config = dict(
    d_mlp=2368,
    init_std_down=0.0,
    schedule='wsd',
)
MLP neurons of a small language model. Each row is named by its layer, matrix (gate and up: input weights; down: output weights) and neuron, and shows model dimensions 224-479. Each number is 500 + 50 x the weight over its row's rms, rounded and kept within 0 to 999. Numbers have three digits each. A neuron's up and down rows have the sign that makes its largest values positive.
After each neuron's rows, "fires on" lists the tokens most often at its 100 highest values on Wikipedia text that the model never trained on; "fires before" lists the tokens most often just after its 100 highest values on Wikipedia text that the model never trained on.

L4.gate229:523533483555564530495463449544583520463530518453541490438496511500546567559517573502483504537492594508503568584502585577548561394476491434509625550406386465546537528542492505553431430567447408493575499518525602568560495480531469440489541472509502506635533439459448454579494533522572408509482444432545436492542507458431527619493467484413492592416504514481514393550562485418471564479450520478480538563516457570475446470475525508479479536475574531611476534501519488477542558526518598494468451552464449520450449539604543556489530538367474578502467577490508508452554447444451566435377544468498527464441473516497547485526433504542570516513458555519460529496432430470485473516445505492501521469485420473485454484409478516563522432502549495529413551534494494621451467551544599
L4.up229:452439472497543423418556536454431529464546489556509521447534514438486557461408547574526425388501488518486419504447542503519515518522413507465449557521515488630541413493561552442511482428448402462554496515502531517501481514453535481425537597471437445480479534529549377482458477485513407623473560476460458529490592518495425439471512507515459453468534446451452497535477576451427544442524465408366574520568580526494496504530492464420525493444442520501501519521401464485524510579532475502542450453576507444497418463489542469587442478565547474448619495508552513517474469550407469520465475439520566476440509546533484539429435514566474492492553569412518565483471491543386593529467488484537514424505494567441515492430548465506469571465521466486540595538479428511534525513602505
L4.down229:587454466505565392451497573482514496445488558551475493491415489546533584437553533538524458471435414587519467614472564497522564491498517550519429559506515525575515465589436429486429458442450468506509616496463489512490467450471486433405570592539483450426533525470503539515429519445422408581406536457503403489514541457513533573540526433518435475505476567532513554526552494474531563443573442568394451474546548540458536525487537508559594444431459372504457537570454461500455564442487521518549513439461561476495544467517516506470438462574506409519512606511489511492471481489465514546546531491463555505506593504575452522529465493553469525559464486438555474556552499500517567575501496575474551554449495424471593469407591476479506542476546538431543609559546496520583484517476432
fires on: "8", "3", "5", "9"
fires before: "0", "5", "4", "3", "9"

L4.gate1797:461487436503527483470555499436394576501466488515593433538530468470527481481563495490488510417540445572533558502464507522551517446471486442507506485582508506472523531504571635433509443586479558460550484490492524561496514376472587409564527441446503517350483447476548423507554567516542513537586528546579561453570546432446539429505500513483541483521475493513426577568513473480478482468438476477518486544518591580511519502458466579553571457473570524517564437484515505416466515599496595522578504506598536558483560581421531544458534514541568555457507494531498540495419498480492497492479509564436562433489562447538483460495488461506521427486531499440509510519531539593527486451508442519434537496574505442569486561422483542443531483488473473488477500490484545557465441443506472
L4.up1797:446504450429463596410575565501548511490476482506487465552441459463510521470552545480500463599494467500466561505499508510472486435508521477420448440516510473549505526528524517419522559546480422541461438509498572495479485561569492500428463428472469459460467547521510472448568525432441468474489562557523498501585485510433505581568404511485549418415433449492574545504464541463506468561580513511539474546441609491482478571413520541453516507651512439451499499465454541474402485522505556509435562466538443438591396576506573451520470512348541491513547517450517436566527378410520519544522532445560454550428597524494411513463492524498535454511522550604445426469429601567460431472408507519470501600556509507533511475490493443466467395570502464515429528557430478514452485449626567
L4.down1797:514519554416514508481483446562548444431512544449495433469479415488518538584473476516537558588534505456500536492512483572538507479466514467457536498480477566476508648398522523407478459502537526502523509457528544502413551500528423514471548510508475498471534590515482510551487499521546494463508435501518522582476440464582473406525387478487605466457529465656556483469522551455493622521572469632566518568433513511486487614497565510527538512532562539540512533467508542395422540493580477531507581485513557465495454480527479493537487455521587502530565512489549464471485513424522519481406559489593438508450522425541485514485403529524512503588484505398384456536461453490390506529482509493510504455455495504573570604518498429500558376466421471523471477528549456459441570496584426
fires on: "'"
fires before: "s"

L4.gate1114:475444438469496473532472519426475527545491483521423515483547467520480500520546554450517535353527393539495475590479567553480474573606527538443425497456575449468420495518476500444446453511500481444475534476498498465512521487428470477509384513561526458481528513494457422451529448481466417544423446433472619579599469500381469462528501444480498494453570475488464602456492487522522461480472465556491534490473430537431568564478575543424406546460603417544470530448472482524479520532540477449508574512517490531532521490494532502506399543493475559541513509444507435490497489587469477516443494449455470607504529519508641471513569525533470448472498508486511510516492501538470516537501487476495477529423561530513451419502456550525490516499431491504546543502505507494457514437514538
L4.up1114:476580456482505510505530489513535553519520501457461439569562521416513533471485545429564526494497400501625504492474520494501475497498459512520500490533522459477461485411538489491619471473451533628706515511468595525492456516562450395596584474503502416488445463533421514515454538488355495467526514566594508433486492530375567496503454593502498525470510584534483580486493509507523482488475576549514541570506567539520541583507592516513625440474463496562458410528455495447466572635475595381568539498496500495573513583598576458456451525485493542476573569570457471439439433555557594446500428529474516507543494440443560556442533479447561557511560499483492463504533376488550513490519471579437522503530469492560415486467489508489610552481501534518535507467482587461487480515536454
L4.down1114:477519595565496590518616462556493492521493549511470467416515466390441490533519503580463421524445459620541552433432443411521543412537466473443539511462499461440501533485459530564518478440480462509459430524468556473498513444476497512427528470475482476444437559484530499522584569505517558433470445589491436449493447458432579450502517449535494471480451470503474544475461510491478437498589484476604532499438441488440470533641545553453557483531453448586534544540519512455484528506488501427520559568463489510498481498490558623473524539480472508526486545481479509479509463503544527438532446505588533511457390512497508565498532443500485524553513469557515499467464530532507564549574443421481499496525490500499519435567443471453398553461391476571474474465591475521532457518456447
fires on: "'"
fires before: "s"

L4.gate1708:561443522546517430471547540481462562597486369539569623449471493534527446530455406510438529541573507507474445559496471506590454526556535444564475548470532532417481488506560487465504542425474505533546509529546511543511485459479527514469442477547505572451483453435513622546521549431477428484541480541507517488534458438521476492546523474498495502513514560504530491534481507539468435447495445411525452536449437515561533593544424406543455562521564436485443489394417404466510471502483589455454496483529480533544560525424553503502530461554441453489481532495529479466390384498572507586523542495467517500521507466482548573468503488471543532386473522499571495484581564513538428475456551452459533574546469549471626488543546542454426439538509448457543519528455515438525505512410513
L4.up1708:480462639437500464454374506426531520460469480498552421474455451446518523537438464526462474515489539515493405562520477568554480555516617518471522570489530542482466504476536454483515415501423482530518513515417486510486495424589533346451461447418541525382560493500505566505530562393482464568608573580577523515613435443508498395506522491546476506494458484472506486352441556494558462522485369548447447468485418506439530512499512470546492445450507366498491426329423474571464487502567487473523477466436504492545569432485510541546564491444506539375454418545472510559510360537565494538498466464491455575544539490511422513462506529435502527437462484513600455523511511469495547513523529555416471437579516461497605508503500499566504513481514588564532580628531429493494408490496449
L4.down1708:505563485553500463466510421555556491407454481505459453473427419567461409554510505468541457550441496500372491525420577477423527501476523460517426467533517512510428509562488467435515465466474544487548474659568494474465575603529521541553487462489527497465438338532481472568479424439560541471499492509563530578476455392600521446448514469475590417483429573496556517537538529491529441487634476489535520575515480532500572434489525461526513387385561425527535465544415419537497511495443427483480522538458586429461447477489496540535568489509453511429488464426517549475523488517574568476532599539600399566514538495437514537533524505486480477525557484449483460565476566479579527581535556448478462521439396455542552454540438486491514532554470495516466532541490548419494473526372523
fires on: "2", "0", ".", "8", "5", "3"
fires before: "0", "1", ".", "2"

L4.gate277:605531397574540551534472387428467494527522524449465544553488468458486502589521562613523576569513453500511472595508401470448504454531555481523425542512544584552555457402555528515507439458584524455475553473483467492516429393429475418558447426575580558495465420591563547586514410508566582459448461515562522581596476437519518499489501517521580429441441559537510531491428541639463472544450517590505478559531525466488460501545521513389572543598484518552488495570442614527513526531538454435513470495511470498522505467482466428449520551461628443478487452399528469516523542529519547591429459511474490473549587483524425566500504536543475505466504584609450433543493496457541599499524511525503532519429505503474520488527463594471512451480593429482548586529458508530562605394517450
L4.up277:653549520501524512576517479298511539537564559438472562411474470534559452503489517475589499524500495453543568580423524474393567447432540500483502515540484503515610458528457524506547483484617537463485567484481492539478543468487454504493530506488486529512546430490476514532535513537475467488503434416457571588575475557533616523536552502456506537443532581574581522508466476503469457455553511547471478486511495460479483489457504493542552381457627516466486559453542508478453464494548513441486573527520511453431471473460459409528597567459618468521489535446612461530491444524540489491455474527474580465466595549509504543412489568605554467481483592422459465431527543410474386472525431397455603553537613517501407494545498570530448495511481483463469530489492543398499459494559517
L4.down277:460491409489552579511554435440488434553424511575448505505430560474505426501538449412430562559451530576483482498566527584540530522494496385597499463451493420527485485433509579520492466474441503461513499639519468509505512548417584469531587526454490569558503539598436603351487538441563467430593553516505443520417474555538434523489505589515460496472362481580546491529506547462463457546586529569531461478422429447456570436509455407555457589567514526471485529481534485499420567557514464554522541496518493414509448464546484467488533483436412484490502493565502499547546492453522572528565456525544522495459503487353522570537515389435468518595510382497539457511470509464520465549465457515468560512530513548509542506564547543566387603552548522524456519492504446435508541413435497
fires on: "3", ".", "9", "2"
fires before: "3", "1", "5", "4", "2", "6"

L4.gate1115:535513482525509580530443437532535535451504559535531488437443494603537526508481502487501431467476559538487581458430479535508475459537539505531458490525480535498523443546489467497433511485495487528532511490533550457462589448561450519587526455471456430485494591474547503502608532474458497520581532488531487477482464474507522528603499462591540480467633472567422532536568461406477490503457489522509413485450444619545455515545564553470506456486473424440476548417435410519366458549444426568477504546376481490495472540544438487481489540552480497467560537456432417415434444520467505439498467509593502394476514448470451492519609539445543465393510492452471531420492476497536508434465443524494502481597558586585515565532559413467519560443463467379448554537461506462535417466598551
L4.up1115:531496563533496565374492585538523533506422481516504511634455500527564538436566561559492460486568562600486589417514463512537501522544533462486470518483452505431480526432487521606537530473459461471499424513489499538446567463556507482550526457494429493577553480488526373513442540488551531508540532569476497516577535493498507562437577595433611578484469501489572492559503459537546520515445454513413433467514499498445502406485558555503519457520453509439513489556519501446490450473593536598400544472511423421463528514528435524469491517544568517475557486534493553565471470490518445515460539481412660430528602415470453538440593520457480494485591511474567490505458485500541526428461452525517515409503571508493455539556356492510612464495456633522549438435525485464585511415434455
L4.down1115:468467474535538438483493499422516469486497494497425488558418484521512580401498528543476375494548446603472646476533544599568583487626478556548566512460440579491526592451465600619543555467464477508504439553529489546525590464537508463402638412413461438512518577522519447501475510602512585455559461528452552422501425458489508587471558425449639460492545558490533426587509415538480483500471539566531535502453473552461453516597601529552469616501475409446493458475452444611382568506585540567466583472436414485538453435539507558454434496510437465474495511491598419521485529392381481482563565486535490485444510451488521492511496545549455469478562496454450483532450444498496457442421524519522619463521488512452547530455448530499518385505540552565460550418520567428526616520478498
fires on: "'", "-"
fires before: "s"

L4.gate1735:527587421487483577498444540442495558547484487484418417368550565529553550450419546626510417576551473600414564478452601457432527577535470426559548409447520562441564529541519584465492531485485505468499475493553515521510613510520471572552483465515494559494456517512496550525423487590497490513481500485522570466425497517446519453516533499450452487451427493531448557512420528474481570474457527527637526517468521528472458653504517498479581538524424586524482391485505538432556571498531469542573522571416415472581397529549476518511561546446542503550506516562486475491420492529459435538436505352481640501511461472496499498488502384523533493446460526562457627509520487510448418468516534504479497614493541481593460499477538541410549555449394524485467544480477526526504476452477469
L4.up1735:538469456503544474525517479464564575584386525554521492414521530542524471494552470548528502447586438493532523479434592523511490449498487513491443572494570501505562546447474558483467587434473472508484528497540517510588547520489583481492510466553540495479465452517568503463496464498472443477469474529533607478470550471516466453493528481529411469503497434543526479538505436491441588469536447502540510501544520466536412464545573436476504544465559457472528471515601502421403508494541566442544471502447541397416508542526560541608518575456526491439538494513480533496461446534519480543425482557458589499534571580528493514410507461479519535452465580466434508399473462490459447435577463523572482547519520450436489480488481504450456591494435573410513542404482473583533486502513481
L4.down1735:532454484478461481520468469453594564446496525433442435451548548525474439500476489547488525505497470537434471467530530396516500549530536498540537536409577517531586582457505572426491512468551512551527438612522535576582513498417397481538485438425602533452500421553508521570444497454567557523539493490514465500458412524456539465499495362404571494527485586472468498599462428580557532459512552406550516438536562515400498523464543486565542494503473582524475496520465486451589572452528532549607510477445449578507466507561526536367511462443550559454470523525461478431486462494516477505471488476504544494451480557385514451427531521480570474466518410503583492471501542410459437469506467562544550567444571455518514413528498400479506537423328481451438495506508458531452531556485490
fires on: "'", " own"
fires before: "s", "ership"

L4.gate2303:514556512494528567547546473465442591489521482463530502438477402502570606389481522514439532425570485501526504392395503495508531514514497503518477512531512551463457563537451474458529461508524443505507524445549531554596432525506514473448448495468458445468542573442469462453533483511537484517414568469443613537476540516591557447472487460585441579417547553543557542460486483443503505495519481598499550432478529517409509423513520478572507495465458545470517556525539524586469505550609545541418610471391563449425489521532481500518528464454499509432533511539521495531456466567593463544557453530470533417546569541497538435511458478488465415431476595496521385516555566548556496488427541522581598568494552458516487539396550473507518515528401557458499526565523542475515401509498518
L4.up2303:524583563497466500577559468509481442491449508505536475534566450575553420441545490552500448509525414575515489479415524468378489592574514524473389552436495480407488545529447474520481455552419527493452536495495421553499460518545600560538446499537542546533403532481417446445498580484528480426529547468414500495484540486500415554494513487450518444500489507425547486527486614550443490462519584471499527574436490525519424523499582413433433590546512547439470522480547549491558540434416476491435514441506519514463472593502437458479538454505451522480526483577499499490432507481631577470526491509511471453620554484544476480519539472418520498462439516483393454509568448468475506475534414411507586541546445471528517501516514498480541506588449499468535414504557508508489488499496436
L4.down2303:523536549571560465488498476499390523460540573515615533516570486442538520412417456496557524463512470412416449625497509477498495535510459534559466476457630565611492488544666558494472446495525464534427501486471510478484478478482557449451450493476562463454596481500457486447564515520543538490440567443483424460565506501589472524529536469503475497577577473560511460477514492448477517535464552464488581510501406506496482531469471487547548472555438428578494449508485492509464543463467447520435521496494453447453522530516494618461569548560567461462535402563526589525494451524448415496506519464571529468547467412517474453358484448440432517473443477414511484505461535479557503513508553512464534472569505513530462411546548470489451503473473429400549456457591489488440495513520617
fires on: " "
fires before: "1", "2", "3", "5", "6", "9"

L4.gate2050:505546508465461529537446492501463457431479422471550465550505460525469456458507572532564568408495504548462621485480481465441528512369425493490442500508551513456524491478456560464540419480557460505420471466491562468435480489476551489435599579549602583452455504534530550484491456567484529425564594518511497538531450541594517489521532525485563516554546486564456475490512480510606450493413423467506518480521456535494450544481511544493394508530496443553479480510542461456508528504417603485477490442568551491531456538507530520556525476491572502533511527530500525537499437528486530486457562526543449506532498520509478502510555446542442457488545494524481395510506562480460503539393568499499563541536400489584477539495384568538607421469602461565519541558507496488580563467510481
L4.up2050:390521529526501500460492477519511458470459426530444477465533537449530575467511412540460570526445496515450462506474453413538545482516539546481489520467513485516436467546436549507465594469427445497471507461574532448510543555589510557467528552506430512517616528539508498474568561549433494502545430458475620532518532419465462513514591542508549397499489659617553502540400469452383507520518629597437541457454609545529496508572535520522489524606513494525480400587542594389581587480442465558513520453385411416502476482502548439433578494470533542544488537506520485410520538530572550448511517470502595484486477544500466399511549450484586453440513432487579498522530422431505434525467508470413497511511583519390503456545563497558506520503484578478530444534554507487434448523519495
L4.down2050:512554517517512422601467435569473583535439462452451550451559549413504520491494458547536484545491467533444466568457503417500605507568473587543530513460422494483556542493575575529476580474523526490501465627477540490477567519484619536470511565557510508486557499596573384434514583457507515594508482482509535427495515482534513508555488562467520488433389422495481537518518413542487490487502563453523527456461468591500525429545434535589467580546554482476529586525481579554585534475418464573493485525467379500394471497523531478508492494429508481490573424491502581388485571539506531361452456426555613490528428478320508460348406521487457481494443415423521459471503463514553438439450549420466571522640525562498498538518523482432428573553500526483525570477537503517396489584446539
fires on: " ", "-"
fires before: "1", "2", "3", "5", "6"

L4.gate2284:476434509492500452544572398483487569504527492479544545519515536486524562467464547504504574535546578511537598473498482432596529416494501482493529450502553518532563488433551449533442488509511528456493483506522514437438439520484509497522538571587550476543523419530465536618430496538488435492457532453442405520524545396422522503594538548434488564516494517461498501491463500525518448556493547516446467474390512444515511448526515487438533557459426512574530455490524483500503452393462600538435512447546591525544617495511606481515413486598372508464580538519499413561424497422453400449458558491483456539514442589472543510491495433516452535510479546552472532497508575423606522578542530574498569513464533553450511583463554531465486489569431482539493470498508471371527474535477494
L4.up2284:477453579537418531511507477504537523497468475523532456439516557457464457523452509429527497489471609473473433544476491557587487399584459518448466446537509530484414507568532441551440589443490495599484471487511495467545377491419470407494519476552508448479468445543453484474530483485509446499494466521389387533508596462450458525574525523449551522512466509490540380507414515584546537560526517472462472445501500378490494479538450538471572514457460501499600511477525553536504492388496479537520455481483472500437579516545550428522429502535534380508516492489517571562473429414514419452464506435538539484463498503501488471517488532546433517526510488581575574496449540467509443543536520563482470429334522474459519566443530532521517511485473606503461392551529462613510482481512495
L4.down2284:463516527579444575565538477586558541496502397547487483520430544456464437548529506537489512428406534503495564494489521471600485514501540492506492435541545532583470561539425499533537420427570536422565386526558529485562487463456441469548578577640459435524371448482499441462480513509476507455506416476494524493568538443473428569600459508400551514537418446566523586506476504518421450528568508555587462466556448457500426473456534598481441557542544470511615528531530520567502470493575435547534480454616404613551495503581437551539503493612594536554553496473536572453527419460515483497483573568462533529470464524455546467523541544511448479508490488562444543423555460455446586471561437532468405466438542474528476548480543479492533509472520425402451425553534447553474460454528397
fires on: "9", "8", "7", "0", "1"
fires before: "0", "1", "2", "5", "3"

L4.gate2096:453512539526584537582483481491544493470472563513519516504562486552514573392602500482498593462565544435473494500477453484457411500509447505620448462550544524426450544456457609496515453518505457421496472507489519515471550463468498518539507442569526580394395530466578439469582558546526520516501547502480518552545538451526503566462529636518432471518493480522446514498481491452563552463517510433482561388536558507479476488490504571512483549465461573577566556495551512487460463424488516533526448572567523446545456496484526455459521511482485423517519516462461557532506506536538435527509493571530457512372461474527459486469507445563464494482501448477493489450373519528528411504422555380429488465478507571563422598462477539532529474564459443408524521561478561510413515464493533
L4.up2096:510434531423619533453473470389536466439483502491508425545562523454438490503623552513456580473511536516529505501496440486409483504490544490472411418439430456500473488481471531602472400530518462557497450503472466491528493453466477557488480553577431491451586471517489543513523520438578619454551509442504495498479532482518437503497495502526497528516550505538576522528518446477526544595438592609411532496514494574523449543544483494539433497572504553539543470517495558398501471480415495533565491450538494453553521536490562490476443444480475459480501517476517548457501475506453530553452550511446586381480474522450486474523507537520449476625449453494540561520476593528454488451532613521498467446439512453555483437547472495526545538466457498485539532472456493504437428526450551
L4.down2096:438507501489598538520528544431472514488467524447515421507521498514550468426570486561414443413505561484556555435503473502556491583521485451536461543422599528486484474407528551563516492435428451538453535558546503498451521475552495468470571420620444551391440417489543491458501487379563556578500484490461457529456459504564502456498567477484550591422511417478517495490421464490492471470492586505476578552412583588466505511537500521466527515558373591559595539476480537433399513580457489506480386512470539520479445450459494557522483501497432522550460479490570537483416494513453548520491516595518502495496559495404440443486532548467555447486512443515496492605486465579576438633477571503516475477445515501555529602542625477470527484478445592457587541505553593391442535602439479
fires on: "'"
fires before: "s"

L4.gate135:433516468497504555408473405432462607510472445478476486504494532532475562465544460498581461598491554535520435463422382449483504538506423420504510523497548417475490541559541573453425467493595468512504476492471428491611501557452597478519588531409477511496487572518473518539503477477508562419597579538508528534513535467451449452498434479516594486434535492505516433387479589397425524491468424458467497482503537542475600502411565493464565467492518506541564571484534481520591439499481525541606542465493491489494506504541453533457489536537536584471485465401518442516569502448543417487581577552521450559575526564547479503548431577479559515527467493484429518485498566505431523461537404562473494398490571472587429416536519449462422509471561463458377536526546557482487541470509488
L4.up135:525505530482534514591424473583555464442572596476438382559469501552492406523472515493495411495501584479481563485527474571446514582494457513507558511579540517515521608537452447549551540437482511519470510487563430493498496438514501478423417543552542475505459535468388504492587518529510494513469478472421566511476577502479509458608501424485526478568549390519425541580393590498461488532461522500553461521567504484433458519444559506447373469557536480480534525512552458486460429489570444499459496564407505518462451525514514483551467465522437447497549416523544590555498400482531421581525498510529471542492527538467543437506510448517498475435511460533578546434572449469582513498390577439609491491390525549408469589613497607490457511527526517496363445469479455549487470513501512
L4.down135:458525582472550505551554465432558434507504584493376461557530348467534489509534516535478412490638526518362407511485521544460541609494585534495555499522536482533458523518484531550471441491543364475477523385479454502502498407509545460420504492499509550480412500467498442543472518536574456473502553488439495500523485545423537528518469445420499415545421459608503543492465519503498458513618508461482502514505471499442608445570559519473506452553514485522478573477537416498486522439564538599487389437500399499422417447447454443600522410461415570553513409531568503537478528527566431546532535511453506514454609524552483607430488506526433546498588470550503538495406460482567470553479509504616466532495486494451529410531524455463435567443499463605419562511538429524586534523508515
fires on: "0", "8", "6", "1", ".", "7"
fires before: "0", ")", " ft", "8", "7", "3"

L4.gate1520:496463488435554531505528478562457552502497588442539506518449484513475513486489493530478403550474483577534507425494609517511494587527511400541481560525529554520402432405503401398482591431464468488422525509429466520479565517490442568492476516488385539560423590532528494524485530408469550466429482530469533507467547491561500482540620588481465498519511536443562453541473464508534516523451493496477515482415496537525477518597549532569558626566515502463495520603482406460530568520675590478511504410526607535506557530484517498502475432497480550550446625520492477496568515548530489496471544408454585616488569425503408474515526457540533543489536538520462545528413482403459435478447480559332489457469419537513401564495470606508498474525445638536498519463552563495489502483447568
L4.up1520:543451483328565432412428548513556476562547536556431527540468500430565549407519513542453485394537454557559545468574477554529592490553568409446465474541512481475502509474513513504473567406405508495523520505409532576481531461587575497530412544434488475529392489488512505547554470451485488492491521415549503567518550489568540422489460456433499554451503499515480510444509480500536408520519460534429478536473491610455474536479524496620496511515457569470505474469463426473492572451565490465419482516509491518542491454490448549528420605525462523563548502547510520425553563519536494673473475376447540542509482449499507516499549546463440568504561553450509484469438518526526545473437477512520494487494470507431431508559531499432383526523443608510496558544426536499510476488423523
L4.down1520:542446416458604573519542479474534437401420495492560499552497498448526459599476506515458518541441456584454561509525604543552553518570439536575506562503468405578537480489496514479543541500477387577496496584508502561466540534528390443504565434442506589474526466489508457459494464555542460521567530545533516551555492404513544469572454541345484430489476480490551525568531544483566413427507479429486513512577601494501555497543541540571430545492564470538570494555476499499497477524572546490468475427499529593501523458459448522425519487438519452479552479575488381425430556517450521721558530515618476544508535524358501563534495474462486478507480419479553473464518582408441490569392520561513485407498453510451577532535502523464518589444457551549443476558545512481472506498527531
fires on: "'", "av", "5", "1", "in"
fires before: "s", "9", "ier", ".", "ă"

L4.gate702:507506530485486552458514490449499507490483529431416416511446458498492549539462449516485489520499446502570469549468503526453468556560466547462436470453510485527515551491525507491577513614550576535512485491470454559410448478522486463450586499473446481525403493405553508515542488482482518505328503549590500555519474495433420450460514431501510542468524459551479536459470550472467551548463516489474527475493489468314405460512550429531411551542477503478628547413508507487519522497510502491474583540424441543525400581493525509536503563437456468494543491424465523494458474410508427517545542468574501500467414512493548457527435527504510378556563479555495551501500501524509510519527551527486455441445508474539504578450438498428593445528559558512442613497456452493450449456465498
L4.up702:514517478488450473544446492424477579492508606546554434572547497530446497570515412536542500555601567568515497561467535587561480481497389550479412518447493467566490515529409490467557445555459564484511446499571468521478474423520485435509561488495404496537469538504498523576500427530560517432548509539491466519517504524572540531510491452557498513443475430637493466458511439382471497497384437548488490520512440544508467499530486480505476470484542439499527538547463466487506576449509492499445486484521480440605493492504537530526528518458481468401484615454429531610488499456592560459438554607485522563414477564524579439425491506550501504440513487554464516459525438513472472483458511531454433454585511531423463459513427454459580488463535493538458502455525450408445484484528510
L4.down702:388389490577587521457537416503497516528453491509538521477459534546484431536511435563408453443471560541444503514484591473552528578509549565451455565557537476387493534533541379546596457488429492448456501597552539530524444434463430451589543544497505497453398479529547474457474436438584472567441467543568491530524497454463497441465459567518499485467442510577621521449564509493577432505520475534465449444568469460487454521547485586489454508520469453455469436524529456581502487427511529565505420569540553410561588500482511604482400552539470418525544442495442465482393496475527385470492624445493519546400412527506537441453485529461406569475642505576481487485449538446549460579532520484528475464512436472472506483437504504536482570474539497490524469521521516475416562435452491
fires on: "0", "2", ".", "3", "1", " "
fires before: "0", "1", "8"

L4.gate1908:510510540451583566513593461486453452549531526490496558450492506457509527514487506492497498471583507490434615426498584479529476509512542476541533510412440516528534608498464497593514552570424576478521539494523499498474498428544461554527474473456446633550571540501576503523568558514528430459465486497527522624541478493410528424526515421523463508453572550556500512541522506477588499591460594529480509588546513457563468467468530512607624618548501459465549617452546530482521515518493437501496436533609417544474512569544455549524422520433606533486462454502515522404587406474504493507544463515451525466535531556516518599527521511474462481562585405593512521491444455547592517527474456510491507568505549534478377463507477530422515535440360424488591537552499586439494589525517529
L4.up1908:470516434533528550524461506428483561559537464518564559535459466512512494510547582430595563490468535550378382552483513478517477533343459432574483439479552493535458496489397610557498567407488526501503450522488514476554462511531534436459536632583526457542597458502441494486457561527496514546501445467505508519521407488479543504556562499500582507444565450468400439504476455450570431506474494492483434384409437512529489475633538456423481393388503461578519363578552567442610441469412493497555534490524545505465524531500476506447507461582492544494473551539435483543561617507492488461488426618488547507446488418482511561514510550560506492513478574474500481446533507521515458564496378454558534560474519450569520486479506421450416482513442542564488467590504469515519406418513519
L4.down1908:450494523522425446567497456558453518437557491479505445523454568486444472550580617523567397486500470557432477456484588554456470521461563448465556478579547490469537552504541492533451496527531513475553420483445545577477494494459429496462558537566431494475620548546462392547543494554486562443536434569458443555603467446519466497493516549579417460522499420454478545569503375496504448493547425486449494474513468439517419506541464515511485466565485515485354430459529561520508489525487575502540591548528513468523511461396430453454544403528498540467470545476584485507429535456486492550530501499462550479475521538495582492528445544425502480612583550438585554380461456466487489571481441544509548443572426478450607548598436555507509662478396549590555616447503454598543531456485502
fires on: "'", " who"
fires before: "s", "t", " had", " was"

L4.gate706:469518467480538474429561513526563497400492502506452431544540520460512451493521594514424484458552505512523616498442414508427592460503502403455479520526548450421473453452474558435547490471456487548493470524464514477567485484503436514500530544640399502482441536506509474462514458531456553536422490488586449544505523495465575525565411461499562567460499506495513470543579490504541495624466564571478422531365466464538477544551519475451504544533510529514589531574466469458476565553507510637431540513508557444528489515533492459543563504465481496510662479406528493419449577507391512457461432498508457472482537499498601416556524434586579609497480479483456450459502488531521477508595449464443533548547585507513653493544439632601470549455508501578553489538439533542504479560521586
L4.up706:550493475453543574613476525524484588505387486413503460520585411403536543563486521522424444464440483497523619410478514493441517552491596442480502456446587550501460569524514430445441409486460482604486438482515510461515469455594452482492552539562436544436506515543511492468570475402440580567512465481508528465478483488515528507533544499602541476420523564456569533467605400510498485499456433478442421436500453450586455462492555508464610446499585488521467432501534495586549542541411512618576426494570515499471557519502464477483477550421497493514513446433418483513529445520443451491484490479462537499511527516515503534507604487523477446547527488453433434618482422495434575451571561603505533432545532480505478530565472458511419575521505555468544487489399503559517471495541576
L4.down706:406543576472547517548644484541559487547526489465445532517538458636568581537540542579435533411500451499470513515528502571456521586428506440493485499446531513486497452567419555463513487524498451532450517392436545513437523558567429497490550474649439523423470552384528421516535498367553543516475417538358401493429494539462523514488473530578550578454454529471537528538520532493550514446530497512552407470527426523379534460539503496483521519525455491513500524483594500406553480561447432505607503560498540462627584493479477514495499450388485550490553396474535479488516451447445545505457558510495517487631475449562490565520449463561484508477542473472487429602582542543571621478477508502457566480490587522432542566475525488577513486498549466525489504443521515534484446551451534
fires on: "'", "as", "."
fires before: "s"